{"norm_eps": 1e-06, "rope_theta": 1000000.0, "attn_scale": 0.125, "bias": "none", "parallel_block": false, "init_std_up": 0.0276, "init_std_down": 0.00309, "max_grad_norm": 1.0, "warmup_steps": 264, "train_tokens": 259000000}
MLP neurons of a small language model. Each row is named by its layer, matrix (gate and up: input weights) and neuron, and shows model dimensions 160-319. Each number is 500 + 40 x the weight over its row's rms, rounded and kept within 0 to 999. Numbers have three digits each. A neuron's up and down rows have the sign that makes its largest values positive.
A block is one neuron, or neurons of one layer that tend to fire together. After each block is what it responds to, as a language model described it from the Wikipedia text at the highest values.

L4.gate267:548461399560540486516545512545534499531450573445438555581544541524576520522504486473527532493467521551562527503461476535534485497474513543501511501532474582491490519525468465493480530538484542474537492481503447481548529459489532551519565527461426478530491498454450518457533501425459462499495442477457506515511530465507480446600492541564541507554552480553459413506435477493430612460505533496445504513496445559455513485473493497441524448565563536536512470455529494440434477526451536
L4.up267:483485508507534485513513461511527490452467508445523511496516503460495519480498534471528530503476475526511514536447440532418557451522505510503486537486484502551544483493503477472370491498525548506485501482592511406518445470528500470468516505405485505461564462543545496451501455506417503548503493484560485490512441553445500485558491446528527497498435445474492541512491627464518515544555448421483512526479507508442486433534485449542446479490463482495479574493494481540437487542486545
L4.gate313:455462519524488491477431532494506449479487477469497503524435547503469482427508534485579535433495477498545533457545546563552502549459477558473518540492486516429479503505480448538493485511508476465509490481471527477561453484528511519495523479557433478498505452482556507571451525496486476534523450535453500499532446541482479435546499535427542484579450456520460527527509555597591572487517466455495524499481517509507443517493476518503447459573470482505477531465569527459503453425486550
L4.up313:540500510532495482501467436578531513512498519454446507505462559472552533461467512510506542506559500499497562526525492517526510515521476487458490524525515467499504615516437454508452528449457483533511498507521513463540468553556470412471518471527482505572559502407487531546507472474438485481497412536425584488541452503484464497564524483438496502570454525504526501428487485594471547487507480454464492531530512489541484541518475462474509423420492487511455516525498449513462454517454436
L4.gate331:494537492484488553434422452530502501514517540508481433535522456445516456451455595589554536530438531562589539490515534551543491482434469462468535495500504470463497497453504444525545488603479459458540485558479545535493475479455516554492528483483417451504477524520418452468472476479483476507547410458471517443548477493520480501516576527520590485500522472453431529523534435554450520550511466501480601541512475426471567505474488462501492468518517553452565553492524492489393547504499473
L4.up331:479520503499468416534457602541443505449550490446437572457451506471554574469506545522495533487505501475486539435503550531410499532458508502445549517563527518531463529559476445523491494459498500491493427508443487500470495471434556455520484542496525497556537477506479485515523433430526502463478455527543517531446505528440511460515533445485595488508543499528565465498594517485501562486469517422578511539528480510602514424477517480443471520469529512505506575566498485473549433510472525
L4.gate411:559478508514563517472456519501487522532483500497550473508560524511487450518528489493473510528454468516510544514483558490581474478437525517524442495492537588456530532431451526510512432476431490478529453543511566533560555498558527580532484459461400480524559500449442519514518546503455386488454488502545509530507460495522511508468484527424493456461588524482547439614489516520477507552508401484531433520470438472454564520517513450497505452535497451521506474557495464521462505589480448
L4.up411:549539561516491474480529575530530488535415512493547468490532540472516456521499463466500498487504496567478636519477480590454516490491520544483499500525552461492503494545450470500412522472532535424488533516513506555491504421481541573533460528552493477506451512495466443426553455533398452571465501495458533492412461461505488477489453545513502520486509423529491513513465544475500526489453401483447504509538468520552537514484531454497476473461405470473479388476493471516469495532511489
L4.gate554:515498464529446449474500503514496495476527554397546489511488532481527515431533484548471499533398414485481490536450533530482417514406530580513497495522461445498439489509544507554507470502449468475513484479495436481456492435538478563513518541575440509513596517511491407509497499436443540479520498535501541514552528523437543514552516560525540485516479462509533497493493551487465504496516484491483458494538535472466515437499489469477473455453511499603449512542562514398480502497431477
L4.up554:500490522534512466507485530494518473500540546480525573539436527485548463486546531524480484562470482479458494535518464487524438481463507550481528529494456390423505471475561424560455457552480515494455523518525512458537381465473463567529533515522471515512557532562508484465447494467426534479556506458543539554483509544509466536510464511513502555534514471501534548492457505489526491539511486504479496471452516406539461474525490535414441546443516538545449480501577511519522424479430462
L4.gate682:572485517538523498495434547418456499519479507480468463456508448542582462487514500572489481483485491518482511495391528483536481470466535444542544469458492493452460532470523483517505496446489492529518429470516524498489528416447511566450492521564436502548499494453462540535582481474459476526499439449507580492484431534549527565554476527445497480495567565569514550499456505557415508488495471501542444544496454429460554486492526495486462450524455504551461526568486496485535482518419426
L4.up682:512505538534514545488508506479499528513455492478521491494430467519467538526482506514447465520456454529498494495464461488560484551469510568498501529474451428394464520487501533470482475512513470449515469485477561442509412527518520566484510538464579390552544481528421519484505434522500439479451426559491485454476420585525506460557560525483494490569518573495434556479470518483512526538462528436549497538518504452485459546454473484526522536405491525427522458492484521395413399530432481
L4.gate1105:522601478472508531528507481510470549520582530458491530384486473441561497397490513485535522506506467541569481468476506541523523585478472451448520510508496408502516529503444547509549522532437375490502461515498540450541538514508521563509509514540456508559499459556470467534511438480467504481481472463459495494517465521489535516536587517524505512478551524442534532462559450546480503479468505496491476525474481468506564511504481502392432461490533496452536511540586508544442551496490500
L4.up1105:571558487444480458518538535508495507490513530527464541435459514510572500396502429547462526477542494541533557530508487505486512459449495435562486509467544485466458507494453550501507482505459473520468520486457577548533517484500554489473539539520491457525462534475476483562503477486471482535506436511483501491573447524528555478495527480508524491485480539473486425495598462504495528488467486404522444503485443522510516557502517564456474485460454461518548492537595549478471490471461457
L4.gate1164:485510478489533497472471458523475465485483565435543418478470480501536458512448553431445523490520421397486512435507474552526539492445557530476571418477500462466576472451510499529475513489499519481530519518561463461480553416465488544515526444519434447524432462396495519494494495491464431536485551455514608462429457534516491539456549439469529480476529470520472477502558487588430505499470542490521490504503529482453497582520507499572505471559472544555539558553481508513530487512454494
L4.up1164:564485539438467495538539471475480485475537540406525537520511545481502517402476450470442528537503506526489464481449529602481479502509550521435481503494507508492458472532615444506524465473488529492563510537549551501492493554506458559445488520557533529527470481475487456565537519488571520517523444480540563558494552528503544492536583563526484487566487544503564484485481491537467528423524527536504517470527534469524520504467475469485483530494468436471507464477535555548563466582468433
Month names in dates

L4.gate143:520467473535440481511550427457501426551535498535505488513550527435491532490495535453505495499388482494554468529489505528587426534557516418575498489489502504459582499442498506485501538504442455530518487500415466477501456501519468493536529400541450477531468526555450546456500458466442480519559545482498493453554489465476523524461422485470443504510519567558465476506437469481587474551542480470495415515525472468532509459573480458560504509491514505559534438520571493490553494525502525
L4.up143:472501522528505493530512480504474427527589473537477579544540533541449494446507489468560536453486537510516481477533576583513437479496526477544485504506523440423573473439531459522520445504491545551455469455411454516507442483463476408511443525461460466508517506537489518487508458514484496562548477545508466535517514488489486561528463504511487501493468502526501529546508480465548464508559518556497451474480418503416487561537422455496522541454467494563466457547535540505506493418461461
L4.gate283:498507492507480448514582512491540511498518527462532442474513474544617451465481536466515537482501431428533469545496508481516524498507571606501489405427484511568496489439509527529491474470509482491473486498509498502499510544449415503523525500436497470531529512561490538427518467442428480482457488498488560557542568465566503556493517566484521482462514510495538477461425512460477552459482496487464546495530513546494520506495539475513524423504535427538512571470479452450511453525555468
L4.up283:457468538438481515558505508508537537459520502510553471529530550558463491502555446480427519519514567496462497503516417487573534502562484482487457489493526544485494479503555488490477501501507536522506575510499512550552490452528458368525565498466472505473492488502474444528528472483593492536535543519437498522471500475464538552495471487507451458525528479482501501497468446569529543496448504496522496501523522422543525539439519476510470501453532438490564523516507533434526494521474486
L4.gate354:544525441479489505456479432522448534451522565463499476494498514427565475495516505554451481459501545433510500571387491511441492533553529494522433477527490572490508416542494532475530535465458408541517483499459545510463544561460498516545505497485486499530476522522428488463520530494487541554533435495509483442524459440518486469499478586545493492425429466567486482485450494521473534504559495458444471564446539432522534500532489515420537467431500456516576500483577498493469495572509478
L4.up354:529444531525518468445514463464458452428502521467547470487439467486495513518493532479470469476420566485487557399519479497486550524500541595444508526557488561503500500484520494404446530485485480500553526523434554543472515459476474485485547529507540498480527465562547521467448547514499516503498513536496477547510518516543446550519491561499553474501467407530559559491418546514517448425526464579503580518502512549510475441391525366451534499477477412526570451504542568541489465506508535
L4.gate374:535583531468485494489448509454440518424502470493511489515530487484493503456469518553450476563481488522484504513527515521538530521516551501498531489442552487510479521429467491539409467560455475513522520462528548535515521459432512568548523489481507510529455514569517509412496485485551493530469526556549457485435436529568527534553542539487465517528450524426509501546445471545520488501492498509393551436572512499441560504530457487529511449438425507511493517495564472461445429460492452
L4.up374:520448503486530493481535524454475473555420566525500451495533474509431502508542448405505491486496479536398583549506583513516517479498497570538397499492540529523500516559420526526464488489553497452537477492426430422510467435489454495444502551429480546530546477462550506424498491468482429461447570513528473559527571501460580496542509448555479506467469485469560443552471547501538538477544529471413513495550478591500539507422520495522473469517460575507470490584523543469506480514418439
L4.gate376:493475507524502391495501443486521533451491481426514480457417567456481459431586522571457473510490541523500474592423526448527507512506479507528489508525484544498422554481504509452512473461459571535489511492494509457510487525494421537503570419455470553517494512492416419485547541452504449521493554507462520519401485421456478551455529469511494380520583509505512448531454447477555519440509463569533512564541510524459410496489512503506557468489527496523483513534537492520524522534425495
L4.up376:555531489465539516536577483470418484458492550497451530522536499498474484474471532439466522490463477517500469529509439546444524492524489517570388437550505479469495492436472589574486455503458527547472486460463429467589542468472511527587484480515533552452453488479449587524512552505489435502537472499496559445535555471575572570510463557528477485520524539542447525536501519448484400548411513503494464530530505403490508563473508559482482483500485516563556485425529573428513553545479488
L4.gate733:508492533521525454492554489520499493483568519491539471513502500520460479521552496463480502595491541501476497526527553552433553575447511524477523441499458535438440443474500454483498503589466482489458517500497505461480469509532432592497608460493494524503503516567503486496445481543503484518447424521500509494509569513531492507511550540477491543572495469526556545493451553487469446489494503488493453449526553419482525506498481472576559476472546544465532500529534544527428480480433504
L4.up733:457492558481479485532389537506501541484523439476486471470521528528495544453580487508510541510437563571462545489483546546477523513455479558458547467443484574459538408586515546479474446484540482423526480529481493479450474459505506465531458570479485500524564472504495426506583464482461506589447550493471480476429450448490483475483550476515516538514457569417429510557486537454504475579490461446455447469491469482510515544522473498509472478445478533532478492552490441544541500480460490
L4.gate875:541462509478531535499581451507454464505499449548419556498575515476469498439473497483535493525469438535527471525561484473528402511493491512583439480548534572511531450536473550492500500458465478494524536569472421436461503486537545535554556494577457556493480488485531519509583554463501476480521440386506486478584489441513486521558446536441487453492487410599429506560459529453509484460522492477555426525542537504534505508496467561536566473503535507490537454492500534519458564532543524
L4.up875:533577509544409535491549523542456463436574459502519524503523556545495607445501458493549541439510595540523541511505567535460511470458551494427513469473537553558515483485585443599478488477505499471499483487471528526500566536502477503481489527512580439457485450507464472520596493457476498475507444496564456571510563384472516446514489494468478512477511521540547504491516500466530503538500489405524568477456470524500467435594493508498453449502449527484490442542498536475514567527501488
L4.gate1271:514407487526470441507530463528438529487501493509470457505527468452491514487551535529452502497474550485472510537478495456530446528522491539498445472501419615500426435517528507447508447521441456546535529507507499531494574473556511496520548381578527565456504480568522485531501503492437508547455516464452557548525576397504497579529483509444520499545447489489531517526520454470517418487536540451511564525538507550512480505522538458562538441479522491538503448490538450447461530556417478
L4.up1271:508469510561435584524502514470482514509508538424466455533529509527562525433454482473536518503464454464454471542490515523482509484482472497504483439503585501498538447513531460472476529532514479560502424406470445569547548564502554551476545480441536514566530544507503474524464541508470483523519539529555534545494440459558536501545528536446518537541484444462465489446474508538540459445481504493484465456449489427538507536444469520527442515462432518417479507460521525476494494553504532
Split-word final pieces

L6.gate8:558439475517528506450486561517446542488420474530509457460541466484513531564398506534528491477520530502449543488474538478494514458507557530535513513604426521487519443480519438481503438483440499467593505557549482539537573504504496531515572471565494479559477458508535552539500504497484451543453459476508542519514522452509545509437468449434545582502545528505506483484502438487448454501425495503467458446520543458445597491521557440449528462495464527528565470600455545507587503489442456
L6.up8:473474436523528520465520515497539435440501473521472475472483547516474515475518512468523519549424539507447529493565508492466447486520521490492570464504523512490484549511458481526476506441493564477495516462432525613518496531540473504492514533531534539551558537470528535565487442492520553499485456467486491511484580437488466485490509510508445522462472513528451505458477447487505546431508551475561498599530456492421460472480475451586521512507411516425543547528533502524503538443443550
L6.gate301:525524498494537464546626553459550473426465488490433535392457515518499557464477507459521563496451473544453533545512495489491520527516548523527509494589469551519474525450425444457519463464471491447499461486570515478551534436579542509453473564502514520552540524534503418535503483454546520430454541481546455516512525445436541489450502473467529509455453544500486474541499500497455502459447516519476488516442449383576562460571543503408557476473437471511501455502513475439504495554506511
L6.up301:553488591448495425493529511546550499459500431498428537465412490516502555509421462482561490537538454521454468509516459578459487478493564517484559527495455530480491433421493475446511494516500535513528479441537514530498525464546495533489534529493522494586534456551567501567498476498507508547511520491544511497417509512537494488475475502487484533458472478564479486575426501496481451449473501487496498520428479404483533498510463405471539503392526471526521514542547484505416451494461539
L6.gate411:557454525436498471439501511455491485464447501533416468477555517451547459461484477532433492515467543481494506510516447487470460472487513489544467486491521625462552522509474504490501461466473541487478515548490456567446555437525535561383538599514506505439520517552442596514545464522506491487495448482496551561518516509506577528475461573529526494501492469497528541509511478514530499494438456462549549507574473479473553551446577485492500417475478511517579498485435534447558508559535484
L6.up411:481519520441592481514504494472516465456397495524480540546526587508452467515507490565476497482479520583537502478533537575447434464530477531560543521531509466460518527501491483478522476478446577500466475491494443523496513490498497545528538516457501571487475501567438475502443462484525552443532462498510472525450555519442647520444501463450461485483511547570450480447473508482542493551505455450461465521512449495459517604489500498522474539468430515484477524526508534468489496532441559
L6.gate944:521491551490557418466529479473501498500429516554526446499508444489461533520529475534489482519549493531462562513431517493501460518444496592471475515459446529484510487478454459482516471423502494406534554483534522468569506351569526521470584462429537491466506496524499509545520501512518427471490505513469590425446545544515559506458550556496518476460522524528474511501519458538511490459500542470414402435548535465519560543510605444463516463568482484557483458552469470488528503502521519
L6.up944:492486494587571480528469511449588505511534495461514472459466440479485505516443512420485543447473517554513472537514536470527514460480563489447448487498527532535582523534573466500574541442492513516516499432555492439461512429543616529511527414530523492459462561517539497550537481485554526447521481463530496546555579502542529536528469490571477433575543530496508480491547495537516504533469549469450473448540402431519521488497498479497571510522525440454487495523488508497499570505545488
Word-internal pieces after articles

L3.gate747:468526479552480575425431508575507449537507561473417489528517467535541499416467536527480529491495492463506516469523480487586546466497519453488538500501457533499550519473502491407453487574531451553526497516538563501489466445495528559480499478527472478557549450601411511500454492453467540504561466492477554504497504498557500500513482457451573510523524529533541489448522533555535511472527487484475554479500507509489510556500425506401454469484508546508508489494497481545504457547455518
L3.up747:533487522474514502485484422501477433507596508450423466585513518478546495462488544532514540418445486509517545468455477542552492561513452430511580522461462526538561518514505501505461454529465484495468521504502517507449526456476565478537524512463469416564469503531444469545470448445529530505492527480513409446451571440566497557504472421490494496565446505493514486444563496520514631556490440537532522537575511467556500500456518537427521464449506486498523534466558477451499505529518505
L3.gate914:522529507567506499489500529533432478509532502478525456480473532437532492469508518465483524468518446467566590434535532539559515469509513493538515460498425527524443552539390501523529437506504518420508442468462540500561526450542526493444517484577487467538539441514525501540500484520503479534471424547506509501456498473524547533561533488460447467486380550477476454442547483509465501491557509580524506507479511470564488522481545494510470418477523438534482480521523538515539444420459524
L3.up914:484463465577549506460438479511547545438560542513502419582505499459509481490524476492468498464515525480513532487540463553582501525479481517515507480543564520540476581503459490482532486507495452445567534542519596552569517510521475471448478495492494440493593462509429537524546486493535479523550462517462559467498483508519514466469521477539496466494505488534484508445496513537551514498473458489568549532472581566487443512500435532563506482450504513521508472545545482594454471432508571
Month names in dates

L6.gate148:571454523530576483456491455515482458491492464456417514472546519560439541490556423480465532552450536498467525496523547513492458519501479482483527507520481517470547499513529472493476528466512528452482506432508444531569514466610469455472467524537533497539566447494469502526521426485527521418452472505493552495479477456507555491492552462417473482467434526435437486486537488520472528485437481487529481456545532541579476448499481487520469419508464469463481553587512524480482478636518494
L6.up148:494453470493520518556463517526558500527579550408529502588459506495534465555488548510598526464532472472454560495522445561493499557546570509523497502576484528521487532482516545543463464437484489505498480526586480517474503472592576461450467499463483483472520530480473491537497421457578527481497519500519542529506483522534424510451428429515497464466429567514507558509434446504484429539546508496539500483471564473455513446493509458445486531477498568489446491558464476532497485488488540
L6.gate424:490443497478468538501526481454511396439543519484502439485553525502494517469458475461503522457471482475498471543430480536467549502577535564491508459475513549531485556541489534538455513546436477522541453505490543507498571516561534509554504495414528507453460522505456478459550471502477501519452516474540487465543589484514547488515532506458485509522500548522470425445462484562452484488479446475483511573448524479547541538575520523566460380614482486457556427533487455495502503590448498
L6.up424:503459570496544495491517538491461473541477478488501482454542521490491536515524472557508499452542485453469508457436541556512551485466476594487517525496493548505466543460492514450486535495477483505523508516512453548513546485528557535553527492520509506555481490514462440537544482451525473519488435475531450497534553506456548526462499419448516469517525514508494393506511523505497469519443498407467433409443539488532457498503539474457419471474429445433471525544495478493524487553472481
L6.gate559:479422450583506524565558505497503509547492480513541535470495527524462545459569481510397478541482509522556550479459573521504541491535539425449543512475543436507502549476517582493453468516465484554468450556472477539568476555522506549496494487541550491561549596501507530551570600529499469519508494464523438485502512530479445497455430535438509493443516502516483479471433488466552532475448509492466412416528479485496483476515490581555519507415427465509396570509530510436526506517502514
L6.up559:450475514581563526515524548528557514504509513512541510434492532485467496511435467526387479564603522510476481519414498556475541465515543487454538473499460489535440523484485550385553484459482513517541476473534535554493488534490437502426549443503467557506548546472502475512529557503532495508472408491543495505478551489475518476495428487505481481503514440393523407464486535466461471504515479442535443494468468507468437460479549464543533465490504531404484488431482483469495531565469489
L6.gate937:561496517543578466427468501450433488482535489487470490525532563465547499500561433530555500436492449497472447468524432546473503543497543492466488463551521630583415490544474483465489503414503535547523510499491523533531545515509539512469456559444541445480474457436486472576446474477473515514523462511555454587546508460507508495498451441526573467477436534442540495470499508515496502522483446482478553536447587446533454494495569504490500407491422547460421449506540543513476529520508492
L6.up937:482446491578537482550471492489528478510539529458507530521567478499556512533521521504456493465550540475545525498464525484401493565452561537538510498559492543588474494457490457529477506490477453546476512372517467501518554481486491487487444475471453491530535481495512468485450452510470516554477503465543396501572520464491557541504519504547524492468512456485517569491488537456459453547471451526495515444448492438489507471493495476484491485455534521518525513522443539493481471460505468
Passive participle endings

L6.gate15:480502479495447551454425476485564536470478461538480470457543466501621488542486435585465521459502505496498512448521509473496521531513553618490516536519502489474439567480434575526490521485510454479496432533484539487503506516428538495479455528572445499553525483546499418504517461477463435473439432525452456469483383497441447562462480466494510475447502494497480479454476442487544507550432465556554430552480490486472533453493498497444495427478454508577414468522542454423467514530547525
L6.up15:505574503469475543508493525479504431449554525515565475451395499507458454416493591491475483508511484509474510441506557478473562524486515554433542602516569615481494490554467440549512563557498521520532578490531503523454516521436527527523496435440544486580559515435545490518493512512500522491468469501504483504501506585514480588508504533497510506446463448511593504533499550485541453452543475485447549464537493490542457546510453425543495484487545543498485413539597490521538492512494589
L6.gate166:548521526463456507552512402443482423513515492503407488402546488493529528527461477543453506432524509495547535534556584456551476468468573491496530471521510543431502537471482511525479461481470462466450500510502513474531520481498486509494495435490471540522486539488528446474546503473431513469428464472501572452476457498527485565497513517498488485569530558499508567444439474477508500518527447447515489518485456518542504417485448482515512432492468532437474537495480503439506606502435554
L6.up166:506518431558492529535530417528468516492522437475413507526484507533495600423473520578513536483556550505514494537531513502450502530456460502530440470493505522469504612485451489444485507475502414470423493488451476523521454500541519525458493462511551523608548459550496449556459579451465475515489572539532509517534470484528456544452537407485511543465426541472523502463449500474463460499533499436502560535423590457545482482542527528522464515502435518476459442583494492513453509445502517
L6.gate843:580414456442517522529467485443455493503592474529560477493472462542515491500552441497471580520538529473415572480503433496468462529546560525558445471510450471469534565452525544516520487487477443468513483508433456541547506489558567535516506482480503522510419532484542458494480489501511426516470515495503505461542447477469511555498508485510525411457493497483393511521512511446497543559520486546487477504473514493472531460446533488555525431505453453471522454606448438470503437482485516
L6.up843:485449498456480547478445468512526523515532481404502543565524472432478515491455439482525554505537497468449550544562474501443518493506518496489412476595552531499461586538474504474578518495494583440531539496443479544493482579474506554509480501432553531533551501474461459510501479609532440520478437496500506479565455577547421636494582500504541486451425430557465493488482519477469485496513448486535530475477466459490547463508460463490469493451491486472520458569503502543517469475456523
L6.gate1055:549496532446455412429517475390502510510524415522504501536520446521550514373556510543534469467531490499479530497439502550575431526516485559566575489527461501507514472489508563539531529499458439416546501484532474436449468486529506550482571470501485432544518485425468465443436466476449458517484464520513512490487435561447525462535585439503444491469481595455508433483468425518551517517537468513484495555496538461477456506539531508531492418550556472580459515506553467453541502535472425
L6.up1055:464440512457495477536501564483530509518540403541469543433503499520501531448439490534549507563531502501532476520441489521550466457481489569534567467426502419503549511505510519514517506470497557443484502555520452450527457615528472545501434512485567483486539552529496536548487469474460516519530454451535515504461527527457560497536530566507533483484523513472519455446418527424529520477511553426485511499485423522471446477542426520510465460486485450474489517460502472485465443488531479
Month after "in"

L4.gate140:532525520529521347536440527479521550535530538499489508529439480465584492485532536600545543445462560515458512538463482523466474466511470472534544503558491573524541493468472480473472523411475520459513507518549531441464575569499534552453554469433476504485458536472456414475478557482556519477534556556457460465473469468427454513515461421464527484583436521522509516499526485494514470544540492492471494462476459462483511456486580523493512472540429488487437525490512499461516489489585442
L4.up140:479501523510435460533452570504523495496415452440532473517513548467443468500508512521495486510561503512568549525510518467508478509476480502450617490533548450478514526431502491526484546458505509485507516556536526569452519529472462492487530474530494503508523457463588583555446452562530499572458549493467535547512507549526443499491479526538476468453512496524542539530494505479488496468446501457579493472500558530463407472466506490550511533527499596458485562589480567491461499454471518
L4.gate256:494412487574521502486495528419445532480540470416581530524529479478498521490540469497541461446515446472487464580445506514502512550434478470518492508485504569490452483492532495466525606527498483497432505495447514482502487484500442487515447517535433496522535471469532459489505518430525442434527494543527465475525485514517438550544585557601496486485434488466468524500494514597494449455456478498523456519485448473427491519454482460502550491537507559448490454546479502503462496529513448
L4.up256:541511444481546481557513509508526485483516525478506533483450481496471532489524492595531514518511475525496421468538541538476537509542536506545436478508480515515491547524456480555504554502495555509557476472519535519445510501563574486516493507523486459522550573493416450615499446487511486439562522510598437468474461522448451591417516429562543471470548565503504506502492385394470460547452563548488520491480498500506564485478514460441507496461497475471505454559533503496475466475583528
L4.gate414:511555509493417550486489531512411472404508480519489462514510464525490546479558512459421572483479510546505570484512476554543513496479496549545518445543497499577499604530520565473557554504486445478541493528550472435459573508502499533472525563493437491547546505448470514517506412437520444507517467519531550446553502454466546508488512589554504532474482501534428577464497521464558546450532533504538488526517513501502595528565499546442570477516559581459505429501449506437442493459498503
L4.up414:477570538562494491489499519511456515458478539602511534517500494553505511540540561480509530469521522496469562481468413550464588434505504480478484517467518445599525518496512544495603467512487472477472511487531493464484581487404485496459576611501502517470422483502458563509535477460594505534569579569502468490472510542450521533500498545586478552453558444572490535445501547449550537486520588533580441457504574533454517505561496544456495527489513526518539498494510523542459480482483524
L4.gate525:470447465451555393471553431450500455574494506472573552426481493421526515512436491511549515560475483549536499553494518546504455536519501488510402489499499469468498582462539529440543462470424504473504475487516502412392508530538451483533556507492438556522486512483427477460529438512546522546548451527414493461550542564490505568557454460541491502547505540495485498490477471523503484526498468564477512585473545375491533480540470470493495445468518431447467495481441446545442510516465524
L4.up525:502540564496488438564506485448531553524568515469471498461505512473476532474502464526548499467489506566489473456489546514480543529469482480493527565492434530541465539451463510497512484531520560497503460454463510426567539506545548452502466452494526471515499432465458466510451409546504535452460496546460492460417474525463561548492578537480461461528464512370530478516493606562557483499486471501508480444490474504488591502506467479543478528512436545532543487486502547459473549488421511
L4.gate580:490465470477505438489526547512551551469493501422544415483484510491558502435525468484466471481451537524490507553535502526540532528530535510483586522519490514531487526435449528467451536463513518472532464460523515452513544480543468544542558361467438536510487451550519404540500406481553518457454510527407512504476515448498559512450470485505478527514526498460534437404444475487476488451421509480463486488457486470549456530500462460518540500532424524474480547559538475418518498476520518
L4.up580:510514505530463495501483516529493566461416505539472487506451522521498538484475438496541486420564521535563490465499497484475461499515500476523483531559552493477457558546428473448436518476442506570503494524568535519362502462573528529501562454465437485449454429546533538481502467515471518546467490549476528483563489499415551497400524404522491426480557485498522507489543565479439494519530468464577438542541496454457418507516513502461500475520460520486560486505473414483511518544560548
L4.gate891:461497552579561470501454564540552547492489524499506539442556422476569550487464547504599527473486392508529479513562495482470536476492520516533500518529571481549534546503435536522496451476457433475441530535574505496548442514405507512487521587477543527504524537446481533497514502520462547528484469436590495486552497524480528502452510559520501561479479505608508474486536487514534473543489431441498457495412488517531504420550462527515548520567508489538447532511483555510487491541462495
L4.up891:494466530568447473515470562504488531512572459446530526506479516575453491553499580516470514551505524438502455480556517527568540500488581514457524534448517484556481477539476464453525529505482485557530484514465541609519519521468528450540444541499494472515508527561514487461463424444512537527449517473517489538497520535488461555498512466470438501516484416456494505462516488512568495474474522471453476519516556623577578467492540476482457466496542520494458485454522447539394539517453527
L4.gate913:496465431508523468483508498505530522554460491425552505463439477431627557568564477510542474429441515551485485459462471466508469571517561548517517510496479534552490494464490438568491573513482502521491477463593495461464569470504489532539535467463423479591519499561465403487442508470472477478479515496476456531562507478495495474523517494474563543544487484498452523497534528544445488493488448421515513467453531520549491389540480478549519489567452512472449574550541491461486491577545507
L4.up913:545472484481511490524539438463449507470521544486535461481447532526512556508500490483518475462500451502417538541468471410451449513551498461519501498523580553542570475464532477451490585502495532515499476427549463492466521511504460456524489517518477570448523515504469491554442496488522476396429472477559483574593529513476523493513509586539547526491445554546483466536549544507501503386477482497499513475460505443517467497528486476507499508567461535540581487468474531451524524523581546
L4.gate1202:491521508479556405482497503478479492456531462547432464443530464535555553508485470471498515487456514495470518496532550550503420497504503507607535570537514553516446482536512463503550470513459491508449487450538451485504501564471465477420493442559526426501523447460539500410486492490445526477468554458466466443534470481514580529511529578485524434496509444533521528508516487484439534500496510513524490479554525469544506521487428401447501482517488460495548508499478517510473444472576462
L4.up1202:514493486501543452507513519483603504524505511488505500505493562502558607553533480493452510460517488537423569488538441537495511513569463442528531542431497468498555482394515489534470474441484604499453486458623457523449514437483518499508541481489521488558519446483483437548412493483511492491477463473478468577517425493489495500513520497511513450474447463500499461473528539477548479493476516571547504488527447522533484540444499510510469491577528565512600521485531523541531541486465557
Mid-word continuation fragments